{
  "num_hidden_layers": 10,
  "hidden_size": 192,
  "num_attention_heads": 3,
  "num_key_value_heads": 3,
  "head_dim": 64,
  "intermediate_size": 768,
  "vocab_size": 4409,
  "hidden_act": "gelu",
  "norm": "layernorm",
  "norm_place": "pre",
  "norm_eps": 1e-05,
  "positions": "learned+rope",
  "rope_theta": 67300.0,
  "rope_fraction": 0.25,
  "qk_norm": false,
  "attn_scale": 0.125,
  "bias": "all",
  "tie_word_embeddings": false,
  "parallel_block": true,
  "init": "trunc",
  "init_std_qkv": 0.0442,
  "init_std_o": 0.00989,
  "init_std_up": 0.0442,
  "init_std_down": 0.00494,
  "init_out_by_depth": true,
  "optimizer": "muon_variant",
  "learning_rate": 0.00192,
  "lr_mult_down": 3.0,
  "beta1": 0.95,
  "lr_head": 0.00785,
  "warmup_steps": 200,
  "schedule": "wsd",
  "decay_fraction": 0.376,
  "decay_shape": "linear",
  "final_lr_fraction": 0.0,
  "batch_tokens": 32768,
  "max_seq_len": 512,
  "doc_mask": true,
  "train_tokens": 136200000,
  "max_steps": 4157,
  "dataset": "wikipedia_en"
}
MLP neurons of a small language model. Each row is named by its layer, matrix (up: input weights) and neuron, and shows model dimensions 0-127. Each number is 128 + 32 x the weight over its row's rms, rounded and kept within 0 to 255. Numbers have three digits each.
After each neuron's rows, "fires on" lists the tokens most often at its 100 highest values on Wikipedia text that the model never trained on.

L6.up56:159094151093119175100067150075061120122134128123126160129115146145154072167141102158138144127121145067135126142120100161159041123120153110143140188143143117118169105111164169124127181106112094138147145164145126115116147128160120130133143165128122101141126132157178087077068108129109111127187167079146127136045152196063116107153107168115161112122049141132147111183173163169134119187125
fires on: "\"", "iz", " acc", "k"

L6.up264:126134149151172155114083127133159055138117096142123131116155144146110157124158116042103122103185106115147096168111097130153103120131126160096108163157110121075095163139094117067157130134163129141190139132184132075136169133144170184152221161094100138230152120105122101097152141159160085146141082162089170131142131193103152125114129095155122140170198086099143104141131116132132155180129
fires on: " and", " of", " on", "f", " "

L6.up581:136087054157130112187167105082136071148118089123124171183066069151138148133149150088203129152097205166092073090122195136126122172112093099054126121155132157132154110092174100128122120154146124179104130135122123108158155154163152117148106126102100124152174107108131120171153104107112099145097158136093091132136103098150133125128138183137154168170147135112090074139144116115191042129137
fires on: ",", " C", "),", " |\n", " was", " and"

L5.up426:150154155139115155168176137143145104113105117096132083127160131159099124119126126165166086180097117154094146123091156168137111156106140072102144071135122100112147162123058101119138123109113145097145133141104080057113152056155136135117112157076124133170080150189130091171067203112167134145119141077116173138089167150147118157091139072096101170145126084142119148139039093122123171116201
fires on: "–", "20", "19"

L5.up368:128180130167073081178178066123111072127129122130103178153096131185147079124119144139125139137107148166134125166121168166117095124132066149133140130171088208142102080165139096112087122079123095119100109069081103157159174170139126125093153068113125150102101132128076147185126194058109090131119079093127133151149085146161157150161089101110154142113125143146111165107109105163128137152154
fires on: " |"

L5.up753:151081088090131158131145148074083109062141141132077124138188139160030112095137146182191158126025142120096141093124104118079134154116116107107119156123180124106102181126148108111141200088179099143121160127133112147099159143048111172190110072148143138134146091192094140154162147125173114122110111115210125099192096123099136108117124165092129147142103100117169145116148086124170142160128
fires on: "er", "l", "ly", "le", "r", "is"

L6.up397:121145130114116141138114152052072136133145113182176149137135217085129128127124087133076159169150118133139125121173061137174102098091153097126153131100123101125121118110093083099118060181153166121136124153102155159109137128079156193099103133152061146125202101121139121128129176134115161165190160145111054161138122126141199102181132149156103136143117152088146148031149082088144081159131
fires on: " d", " at", " O", " o", " st"

L5.up517:124091102130118157068061115159111113107174110177090154133099112114151118117102142097107097153126175146149099130150121129121115126101117105140086139131141094152142115116079118109134140141151130119192113137137213182106148164101146109122099125080084107049042139112144113167133117167127159101146147049162202177165128125117170143174088119140105062079116161120154163124115129151097140216130
fires on: ",", "f", " =\n\n", "sh", " (", " and"

L6.up645:116150153146162095087166183055111138090151157076173098136132134163110077139152118113099116079121160161111138106142114122133196149133096137153137103176114129127112117148135176114096132120188110085147120058084093141101179109115122150129131090169160130126102145130158125145104090132138089065124091126191131092165132154123146126141148116128101127137143163173170173113160114100190096166120
fires on: "re", "le", "r", "as", "u", ")\n"

L2.up595:111075069094130108123058134106080148128116184111092183189145153144092139148170077142075126112088151133102139128141129090145195091105104145114193122149088142168117100128125129107180141121109134109131105093134099112151096163087078111127134125130196198115171133124116155076125129206129121128167095121161124085137108154124110087120122091123120152079112132164071158093119152175150129125139
fires on: " the", " each", "ver", "e", "ll", "ile"

L2.up370:134134198161122122153086104133093164095149145077142138126069185143128133091248156091142095167108138112123110101130102111153161118117123150107164092107135117129146114107073051142096126145168092106111094084131114109134107072129127191176147176171149127118090073142143164085088170132112077106138126135156172186108107117139167161096107094134147198173114068126131159077134127133091135115178
fires on: " Mar", " as", "ar", "20", "80", " "

L6.up494:134101049104116098126134106134107096130082132088148113167115148146139092131080193066061102093107109133135099070205122174108106125133124143112164104127148173125130094157161162120106173154157140123161141150085110123158110150134134157168100112169114093131127174152119116169145073115147147147134131153101142092126120136119128124133077173123087194085181152131106129147110137152180066112166
fires on: " B", " C"

L6.up688:068119131066107091091120182000104230127119150091111137126113123111096124115093097133087145079097124175126112090134086158163123159138116158122139157109087137174133115071146130102176124120144145123182132117111089167116056113087061023119115178137087164124167178149190121205108139131131135169105170139108117132168133132105149160155133106109168101148141093150139130102121155148139148087071
fires on: ".S", " St", " N", " A", " Sc", "St"

L6.up707:165180113100102120134123158106107096129114112114137119158130127146081136139135116137095106160078119100114126124089154178079157119199120192161168176125099102157135180146129065144132151090064192096098214152109145128153103102095069149124140091119112137142174199146138095161131143117111119162133121163100172167113118142155055193100153112148056107140101127133128151128186159109157107159108
fires on: " people", "ly", "one", "er", "s", "ot"

L6.up552:181098119150117151170129096075068155093118128138177135126108150121069132071117136149162120149095098113154136132138129136181142120136136095116108187125130178150156163104117116118149107087089114081113119108149095182099146116164132110199162178184165126087146127098096131106118146196120110092160116094180139087098135160130119095134087072133125074115105137157129167157201130091169179113103
fires on: " in", " the", "-", " n", "er", " New"

L2.up730:108079160058107142180044166110168099117140119071162075143081116118149180123096106154177150141144231190135073134101089147125165117161103138143089163158122148111167134093110158116082111157151165165133079130114138112164158089126151136135165132091142165081137152173082088169205080143165181132086130085136130146104163090135153105165066092100102064134120182136129093098111117139041110110117
fires on: "ue", " re", "ine", "ire"

L6.up43:112138155113111066155148158143124151094098120140141117125171151143119139168103085175099141119128111070171145119145174111160136142123165179136163096105132131120125147143135074133197156104126124076136128118132132131166112079130093190097106065030126113122073135076128173094145135131166123131146186145162113112130168160117148179233132089123101103187100169157148141151126102115078106195089
fires on: " P", "r", "l"

L6.up530:147134085059140140101115125137134148105161077128129169143102114161124083121089148173177122180105165109103173163131162144124143109137107081110125099139095122188141047145103114179155107145158063122103158155099171116158063133150109090150122120124094154124092143104162107150130171099101147134141110049130123123109141140170110133123141094144137108142158180127148118083119076168166193127120
fires on: " r", "|", " ", "\n", " |", ";"

L5.up98:138111114178053131164164055087133150154122146152108142187148100125143127103110099184147105142116057102085141086144117092127149088154152129110125116110114074121132135108110139088142138151108174064086138150153140155118182106084085142066162062095118178119120168153120077167097147146173129113181072121165111189118157153097137144136185144160171114154167095089144134107047114088067081146144
fires on: "–", "-"

L5.up349:113156143102142139149136096183096115154140102158151119111099171112096112131112124091118151111162094143096130150160133134188171130153125099097103150049172118132054169134109047169109126126231137133115135117112151108124099063165158136135160117177120123140150147114181121074121175130174096104136079112155114185143109137146109110133096183137149068183177126156058073128072172113189148149059
fires on: " of", " and", " ", " from", " F"

L6.up425:108136099147122118138072125123114153156154082102069174167069133146142101167152144125162063127098127121122066121137150153197115103113068118143184112118084117159128164082136139155153134129146119082137084076130155106119082099064110115109152133104095058168146081121037159165115177127095181135121150138124084146125135088109193161194076166183103129152118144096137111114116128172095117115141
fires on: " at", ";", "',"

L6.up331:138109186099142141113123104101060112109070201112162174167194114145146128110097149057134154152094158104116108156157098145128149131129126129123103065111124134122104128147213192161075127074149096153125192155137152140171083083171116156146086151050117173129156183166137141140148139132101143138184101114037138143167117160128114174137156144120119107116125114117134123086052077169117087112180
fires on: " v", " V", "V", "D", "d"

L2.up332:159127151130189151106132143061179169142104161130093133183132132124129152198152115154088120177163137188103154100172062145078141125190062142145128140101140157124104124164112133129112081138184104133187137158095118134108182113085129140127101142077168151075040118095154117151147094143145089172140164077119169142155171117106115173185165164083128115118174119106124120096129087117088082096059
fires on: " |", " Mad", "er", ":", "ar", "or"

L5.up359:099100131147110138150080153127136145067146096132146081093174108111120104134145128136156185103138157140139179137160194158230064141083083103132073128110149118142119116095184136166129135140181160148157138169157169114140120130148112137117126102101074199151158131124119071153071074205113123146107113175141112092115089204161119120139136153151090161163148085187112167146105152169106154154117
fires on: ".\n\n", " d", "z", "l", " sl", "\n\n"

L6.up724:078152170127217102100101146164118132087095128122153087123155200134107109177130083081119130137145159089129136118091107129167088131141094134152154177150159105128181147088103106144118173135140111167161156161130083096122111176127176129221126158141073124137094112150133089130103195118073083156207148131102132116129141093066156140109132107148135115165133098100147070128207123179116168119073
fires on: " of", " during", " ", "im"

L5.up392:112126166137162116113084182150135170145207089153094090082196136159133138148135166116132132158128152118169149123167090164164141113191105141119150119156118126069082166136109083099111142124132148136143122100102122116189084125078064134102148096132137151148124159115114101181104149078125139142107104162144073108172114101164183146121125164117144149196105116196165078125146161151071150161127
fires on: "'", " a", "'s", " his", "led", " back"

L2.up685:154094113156106142135104171066154136076168118049158076180103131131143127140083121196106128124177071133092148113152120183109199188166154087125068166109132162144116134105167136150099145153110149145184094138081133098154123076169137149152109109080143103065131139129061130163073077122148103113101115094123102136140106072100114134142213112143148112102124118117145071161157137125088145135068
fires on: "er", "-", "ed", ":", "aval", "an"

L2.up692:144125124179130100134125149112175137157090111113123157117113123155145076108134165120145163120116096169078135141108195123151152171102130168124115118098150168104197141140096072134133089045114139108064110150135084134115147101068122126123064139099068158111189152117167053108134112176126154162100177101100113169151160112168144129126113130158103123144096172133141138195111096198217134134157
fires on: "p", "ic", "u", "e", "a", "o"

L2.up434:189129135089160108148115146140123091113195092151117153154098121114104120118115119156156206177201144063123151108134109135127144143071100093104070168120085142055173126161133101094140122131152117054181145145179094114129121121096114164168125166145151150130159141161137175170157128103138124131144170189174089090160079095129208056122046137138120159124163130150148157081166072130128130102146
fires on: "id", "ow", "od", "ord", "ight"

L2.up590:136060144155131126072153101120058125089126118151160095063164206155142092189125064138087140170133144152129122129142083076166201142106126141070064159191183098150141138113132124137188117128107107130144118110165130106129172115141075172135147104115231166167173104169134101115163087074078136146130109174109063164158150120121158123160164118182124152053113125094105102109161105135161098138139
fires on: "er", "ary", " A", ".", " the"

L5.up582:123103109098127160129108102094080194119155126140160106097153103146121142153148095129156099143078133168128093156128113119183123121133069129068116174152113096117147164193124118109149109173152105148123188110140107040109117097119191163142068112169155086084162102136132145162183094146090105025203143165117156091096148123111160123164112170136114102119114118090151140133173131051170159172149
fires on: "-", " in", " of", "if", " and", " the"

L6.up548:148156092109118156163138105127084094178113108099145117150073169088091099151172138105143172102078117133126103151153063128090077107137100110143118157112124085108135123101059121092135103082146156113087121149115101104166196095145129163098061115079119137183128050146135102161092106100171093114139103103161145150101102159179155125147146137141073116170158163147178195129150093146168116128148
fires on: " |\n", " rem", ",", "ol", " am", "though"

L5.up241:117116160153199061139125092156138136167103057096160127081157115141091084136138175222079106077140098091142138089106159171089146097116129111084096114163084156176111098163100142175104109102204111083057151122130105200083142132182112136141104044118160123134123127169163168175109141144137144111103092161122102115172119128095097118184107125122149155129174104104117098163103120096122160143127
fires on: " ", " (", " in", ".", " of", "″N"

L2.up468:114144065056126107103152123121160136162152127092059140181139147153133085191079066171125142183122131149148159168109128109159112131139150160137124141140143176140078166124117126123156204098163151057094138141118102118106170093102144089145219169169128141148156164094111106141163085146122159161082158052119090081101174140087133177116117104181114082127101113077125069089136110140135139141124
fires on: " |", ";", "er", "s", ":"

L5.up707:124187127172132139140157146154092209158102089112164116134225081142050122125124144110139129114180164143160101106200110091107015111109127172114150081094104161125119082089150107137148167181180097059187117153106138164133183130103123129094134138133172167152093140175157191147174145135142133120106113163159100098159106133093076150115097123121103085147134146144107146102074125158073100086105
fires on: "and", "it", "\n\n", "ar", "y"

L5.up105:123100111141138129153104133127133113115103079211137106119144110165153117163130092096118096166106162142130136123120117130154140111116107115092079156146135143161125157101084158102149164083114157091085081123142130145149170069112090187112099071086141149100152099134156084092127099115162077130150141140145129148125183101128081106145102156108162129118131118159105091174099185119161144135128
fires on: " sp", " ", " g", " t", " com", " th"

L6.up364:089062094120150126155195100156084106123137093114142133140109089081121149061144128121104148113089116147141079117186180138108073148121114113127132080096118133140185070131182090140071115083119138161156195091126100135113093089156139125162086132118080180177153106092163133129129102157062079143112162121063158174153159149134172173144142146136107162127122126067121141150092122130109155158059
fires on: " V", "D", "V", " years"

L2.up677:141135156095163107135075089156116194157160069108139053129100137101130129110107169171108144120136123188128167145140176167147137141216153160098114150150165146128103143108172092087101140158108134121160096103160148167077127132164162136144110112095117104103098116106138136019140110147174099088142149078112141111101114149122133174116101137092196079146158100155141122185165071112115126129153
fires on: "ing", "an", " Votes", "ary", "ic"

L5.up254:096128194113142124140136152132030141142163137141088164127147102120092085096157126133164174066094065077134144097148069061106155117120171105116143161116118119128150117133226182181157097119152141143135124126102099162134160129168119076120134096150109168133151122136137129160140167162153139154147086166146116100126072153127114131178127123163141088089156112093090133139076119161134113159055
fires on: "D", " D", "-d", "P", " named", " said"

L2.up169:096115173132191141093158090110088116131121102131163113156074119094172176074105141094140088164113108129160080117209134113140187125117169126078155111106121181138048132138184104133131151184079128133117089103086131090142108129052132153140107134135183175111181120089139102130075132172102127094125115153111170131150174146143092137139141135082139171150048130109081100128072114175083160143143
fires on: " to", " and", "un", "as", "."

L5.up251:077110161145161071125111175157102127138144138111154145142136196150118136204099108137111124133084107155159058106122070119125137107146116110120138110123134132122083091128031134115115159121132147119120108135124124147131148110156112181062123130135216098145148147187101033119125080103105107140116058109130132171181181105119146167149089159093070156043121161086130113156133099130122117110059
fires on: " A"

L5.up180:114135148088120128122095143130130189132177102127128128082086098100125079138142148111126165140109128121067183109117141156148090156084110108105114106106163121107130150091091112033119104155127155109144122177110177168143176159128154159171123151090068094131110077124125088107134172141107109130128109134206128151126137144131100121102122137189130192081123161149107109086103141094162160159144
fires on: " p", "t", " to", "s", " (", "f"

L5.up685:112074059086149172196131117119079118120122109060111132148202168087148143124130101104082142105108071125141120159120079095155169102161174115158188108151156149141124150137072137161122081158177125109168147143100113168230139102115114090163180157114082170112105154090106145118146138143175114181143136142118141162096122170119158140144142092151085124153145068127092091098095125123130163195060
fires on: " a", " D", " that", " at", "D", " it"

L2.up472:089123135172142089110142128140168144174086126088102130148156165219078076159151088083179154124096131083103146202131125128057110101169096121121126123175141128166110096114074133095104157168089197198089144149150127188096150129112136180162097117111106086172086086161101117103048100119114142109189102129115113149099146138109138125152109114161139055108139073163171052116157101158132186134147
fires on: " ", "-", "-f", "-t", " |", "im"

L2.up629:139098116129139124151129153131171129103124120080110166182088189167092150092140087140065165177108173152244083203123077145091144110147096106130094128079149106110137137133159128100172161186155139174159096139080117107096138132088054162168122093137121092102139139130196177141100156106119112097069124088157070197154137137108100097144106140132107153064118164123082146083110100143117129102171
fires on: " who", ".", "ow", " which", "end"

L2.up490:145123066107127128178118122148150086120116141090135161172148137115115125073101067126148121107116096153105126104111144090120217103134074149165096137118182144082168090144100111082108140124120105122183100111070198096139174139148093156079126119091144127112140202149183085157164125104151102144144128161101146141135140096174069138177147171122061106037154116145106180122152064139150159178104
fires on: "s", "ts", "ed", "ans", "ic", "an"

L2.up763:149129093061125139151157142104148120103163114138163144168158168129108117079107116141092196159127144183164088109123098131139146106148119074165125085155091109112131108146106150158120172126102132091140129129164179106156121135167097132110108110100149154138130118141092152122118165132100106139105057158148121099089055115154103137142158174166136094170114145199146169096085161126131140146158
fires on: " ", ".", " (", ":", " which"

L2.up382:127135127154162130177081130112136135105121095136120118099074106067167143171102134123086082097099108076133140128178167148117154099166191209078133133090150155181178144149126141149157084135164116113105082139114092158137076155100143113159100115125109080080146118115167092095155117178155155150077149077160109098186114135110130145103089077087126114167120162122174086113090161154164081137159
fires on: "le", ")", " |", "\"", "$"

L6.up450:174124131158095077092133155172125130100102125172148191144119132127092130133094067138141135195126140102152133145117152142101113153182087179092149088124145115174159194065081084115201118102123139156122115094136091115144114056133121157148161106075116174157171136123130150150100140194138155170106151115099122108164175151142104083103087151168120123145148121085173115144086073211145084140076
fires on: "r", "g", "ph", "ot", "est", "ft"

L5.up414:177133101189129113185103114148130117140112073154142099110082129150136083141160152095103114103101091196137132145103139118138148101088069129147123131136138168124185153136077163124114096083154128111094070153112144116102173114139160114115067089129117084168131134178170108083149128120142176065129093178122115112130107131123142178167088147150087139128181161070093102115087126106182152143145
fires on: ",", " ", "."

L2.up79:132124164091099115118139093109117139154158139123069145109122152166090077089126116173113157154159122142202154137123060163099121108125154154178097194133136113148080114079132119115160175161094158160147184142111098124152121148143115135150071142216082111082133097125113226064164135091104115121102159116166192185124116187151153127123044107093168140133099098152150120106128093140112099097125
fires on: "ing", "end", " For"

L6.up731:134129114081183126117080121112099113149132106164158180105087096164134100128105158144140154046157100133070132115134190173120170135162119125146127113086100082135112129171055112141136156165143195047183171139098112152115090077146081123075065096146145100022150123131171156143080102123101165151115081100129153138158119111121087128155189093127174156132110144146089108175124152152122141104144
fires on: "\n", ")\n", ".\n"

L5.up86:147088091112144117161119114062146153151121131175133181095132127192134125197124140151131102090128146133138124085118166196072148144148121154124152087109106148105127148150110129115146133130111171070096082135070172126151136114073148166164116061116144119077160113127098109133152134115133170104119139137132197145151129153149148134157145093097157139151154138150129151115129118087171108042172
fires on: "\n", " One", ")\n", " he", " He", "ach"

L5.up610:127093128159159158130104138146166113142082108065094125132102154167133059082144127136124121140068109106161136176135139207142129125160177073127190087128132157137179183086123158162166140094109173113090102138120151123128108133084117127154164134072065124120132146119106043155118128145118110120132195110139120161117118140148114093165089072098193166191135102142181100124078111150169096114059
fires on: " |", " g", ":", "g", "/", " Website"

L6.up675:151123056159122123110125153130199108170106116118130199180136163116134089195126079135111133125081092136155121121128055176140187133148135113122080103130138155139132128159117098169111050146125101172155116090117081167089132072171083179114103086232055144145171155221124109139147106144163135137115146162081124170109094153111152130136137094123093107132085143144071139154072123144148152110111
fires on: " D", " prov", " te", " Te", "ri", " large"

L2.up83:161106160160169161138117165128192094096120123080133122107073102082153163084100122126122164128113132154129060191153145141088133142117156087068049159153131113065129112109125107194079113118157131105133137144115123114149120138067141136176147166114187152042105121164137082137127180093128096107116175151115149169170123186157159131115070138151081150117172141141101088134174177147065064160157
fires on: "ra", "ar", "a", "er", "ue", "i"

L6.up572:164112166116129078070148134122162067105146122139099208148092183135109121084096106155110142170070101126141185091097111105172171077150191130167157110094163078204131130161194148093160100108109069136146114165128123119096095095159129167159149138080108173138106146148104185127135113116168113153114115167064131118146157101167143173096138113167138131171105130218124115169107120107148131136097
fires on: "ed", " played", " made", "am", "led", "é"

L2.up585:116116134122094135051158142122117153066167143157152160106096142134147126157131109163139126196135152173072134135097142071149144101190136108065098168133110175121172149127151101135104102130134110114134088157140115113107109092131108174116181128116144086129027154136074077090120128088107119150136078135131134080121140130160115130146106179186051117060094154123110167110175114127145227158114
fires on: "s", "1", "4", "0", "-", "5"

L6.up759:106096160131124162115118134121085171108093110125105148143166136134117138141136060088064101040119135207158111135141111127158107155143114130120084122157092098154146064112133103125153096108155126146120194143191164196170134094102099133130195105087094144123103154149139150091121186110081185119162143107123156206154166088088133166144131096117139144140099097120012124122128177079125143104103
fires on: " A", " R", "R", " L", ".S"

L6.up23:139113110154167163125115106107087160084138105126102117119167153113109055127138093118120111150080144122089070084128129175130090126160148120132090159144146154148169151128183091085136167158135099143128148211101128151160103148128152169111128143133132055152098121115135065140156115070117127145077159093119100066156146133141090137106107145114163098201062089156201150178099136199122162199085
fires on: "\"", ")"

L2.up281:114132102096102115130066147181082141145075151151134124139186128087104114092079141147138083177164140116169097124083098110118146091113163097145129127126146120197138098150135130141118149172085069079178106121087092142125113104136067115114113118081213184131165137185123102099154161165120131137167098086168125164129139121142083172165152186094109102200154113121160128141113061146208105151142
fires on: "ic", "ical", "ed", "ated", "own", "ment"

L5.up383:145101171159141136168147162083101071152086131150147148158085133183141160134130098141163110157109141138103157160118128121071138155182151143111071169097172090085101082180117136141157154096154136100104201134082126101096143108157146142119170148162129168068091221126173178162066152130115074163160151101148136118151109190094171114133118142167093149122133121086111109167166147143151191174120
fires on: "en", "er", "ens", "i", "ff"

L6.up63:136131089155098073178114166097111119126147088102144113222155131087139108139098085149171142083149119142071133143052156133127167096110141149109131074145099098111102117173179075126160162161167142137208128141088156163139121089124113190139142159107120129116127169165173079102091134128157117108098126127101086105132128106115164118070122163094151140176153149168134100113214152179177132101091
fires on: "a", "o", "on", "u", "e", "i"

L6.up18:126083101088104124170099083069147133070169082133154186140202179120128118113198118111098129136076105163125094087116141158119112158126166142129146121058106129142176092220127138123129051107119123118124124195089118161083161075185092114175118142149080126143154215133133100146135123143106147087172122171175100111151140109121143166128149123149048105095108142102105118089157139124133138112159
fires on: " D", " d"

L2.up681:151134185104113144121142149107118177186107131133093175101125162129105120136163141114151112086112134127104132125121140164150135075180134136129109100167169164131139167137056094152113124107119144056072101149170139140136051096069137175110105140104129186114139097108134143157112117137153114123123086144128184190123203137128130144087073116106157092168087088149176084136115126161088120186165
fires on: "a", "e", "s", " on"

L6.up242:151125090167138156158096138112134132074149091082124203098110116062120128148157100130091117148164092138087125131133158143080105170135102207155180152126136173143138095108082117110080116152140163124162088134102144121138159155104108151053167123104103158101149136145080135121098162166105156108082085060178186106124149081150125089139152177112162195165115158159151131108097157147091138121088
fires on: " |", " J", "in"

L6.up603:135126116113197127108142114175108208130138167157115131223148105122090112138127091168146135143084184133168095097148140148128099114100058113122118136141163114059141158118140090084063146112114121146079081164128069077152135114114109102127182105101134171104089111171126072117110142176098077120128127138136098126136122119137119147130141095149081176142117158172149168147126155144176038163113
fires on: ":", "p", "el", "ot", "enn"

L6.up49:201027154096159067175105172140102130125153107126161139160120107097123119157099108222156169108083139080123144099110119117109142143063114144145150138114131116131148143158124074104120143140159110051119172141147157119131120087092073112133094165122112101131112097180108119143141066103164099093134116164153069135107122198124156115120089171103141142097128045135099154099169129097117149136099
fires on: "id", " (", " =\n\n", "od", "l", ":"

L5.up64:115140097191158112134114145124108141140082083138114180062061142097121054129151103132175134120115098157159122105102047197152111141128110107146136109141128152088118164112179140155168109119138146145095143154154196157133157076081141107148114152111106116156132098149143101178103145181122073138146118151109068143118171185141119141235154148186086109151130103108151077100089145059111162125119
fires on: " th", " do", ";", " dist", "esc", "ist"

L5.up270:143178091115179084107095092093095117140141053127190111108047124151138137135152211146134101172137088113112179133130152135105123086160144133111080119105080097117123100141136122173125168134118091153195118128141070135133083081134146132161056128134118102085093115170151166122145141126138065125113104148163172088182125149128070172069124132205111104188129132129099103153109054096160117152123
fires on: ")", ",", " schools"

L6.up255:078137156165101094100116109092106173135122076117183094125080115119102096077100133118155097121114093108136140048117127149120127133159135196140107165126123084174097181116155084227190183115121171119181091135125098066136108115149134095189150094185176083093103182101165108145095140171098171159139084179124113131159093141157106164111112127147061077114119137150165124127156156140143081178154
fires on: ":", ","

L2.up138:154094166157148179154144082201068093113109118132152121173106079119127139117142111121156110090184081189153057176151059149115173103123123123152149115113134148097111157147112157136132113135176153127154109131088176131112110096097123113157178169137090163169166147147159083127116152180172123066105076174060154100050094139077142100142180095166152161146110129097152116105186105148103150114179
fires on: ".", " to", " on"

L2.up312:115112142063125116166128148119086115170112070114183132134119100130161069097168160098122161083156132130104138078110058087154078129171144134139093176177164095164187134121086099097125137119102116141122169141114148088138140152143132148103108175137163113110103129142081151127103076164143106135120175079066164141094128112147174102127146061149095117138131115202107048136145148122140108197158
fires on: "\"", "e", ")", " League", "ed", " of"

L6.up681:142125121098129122170132128091060111147124094144129158157150103138134071189143085152129093103091117176082086158063192127080129123164142201143105121094183138156113097086107156131161111172154148085134115149120106131109121101145107160120095156129103133103088086163199104161148144111104132117083093165170066109125120125185134118089180131181113140183183180147120117130120137106128112157129
fires on: "i", "a", "u", "awa"

L5.up266:187146102129123138121142091159115127119106127139165145066123102134182105105184151152143084130165162127137074099146135077143154111117153111120135125119161102128178173087099103073187059166119155089104096160123055161117129102128095133108179135094118135122115111157079131092058145095144093113130153110195150124095158105068108170107126162130180130129111108111105184158196097130160136138119
fires on: "0", "20", "History", "ul", "1", " tw"

L5.up465:161079121154118116215049119085046127100124098127121084157145143091126048158158166101158148123147095173127110124140108184122095139111065086073103151199171114125140104141071123133208124082154132090119111152118158071141146098144116133126107097085154130167126115115110105167083109065162136167139168162104150164114135157107116144179084183219168115107150122184101159139135134105125103165104
fires on: ",", " The"

L2.up99:087138130108068107173153084167076198122103122101124153172085158122110153138057109125170174074138096199178112154173115131120157088117106156136192156126158104194105161105121128130118134101146150149156131134141154114178192152089130169163147161155138100171096142156101160143100134157103111147144102106151137114086150121135151169146138073110140154137092079087096135211137050184148164123100
fires on: ":", "rop", "erv", " group"

L2.up737:095203125180174128135139170099142062127162105087172149137162128134085104146147136142161122078099119111139146082158173131141104176126138169106119131107063079132132123142107150174079138150139148125166090139085158180175099104164105095093139164137086133145084182171121081157116131125097147117164139147115106102162119186170100109111115116203110144156124148198187134127094083142099113150141
fires on: ".\n\n", "\n\n"

L5.up219:122169105177146074125145096140079116137080132171168125107128130144077143127090156115150053117057128150122140181139083134135092033116158132129113115116108178134182114097172119090125115114157102071190132138156151134163110135107141095201079142096145134178093099170133110117114153146148123070168056185193122095154108128087126213162112067110129091120095106158172140116136126112136152187134
fires on: "\n\n", " ", ")\n\n", ")", "),", " along"

L2.up242:069117153195134126190099128144150146128127089160101124151176128150108106120122100127143177133137092115092136094167164132139116161136101087169109131148068183137128186133066133152103123104057168122118173175110137150139180113162115130151098113105097124111159057085111069156124149160055165145086098132161102162063092134137127148166190098179133109115151117200169044076099142131109107084141
fires on: " (", " ", " after", "—", " Preceded", " but"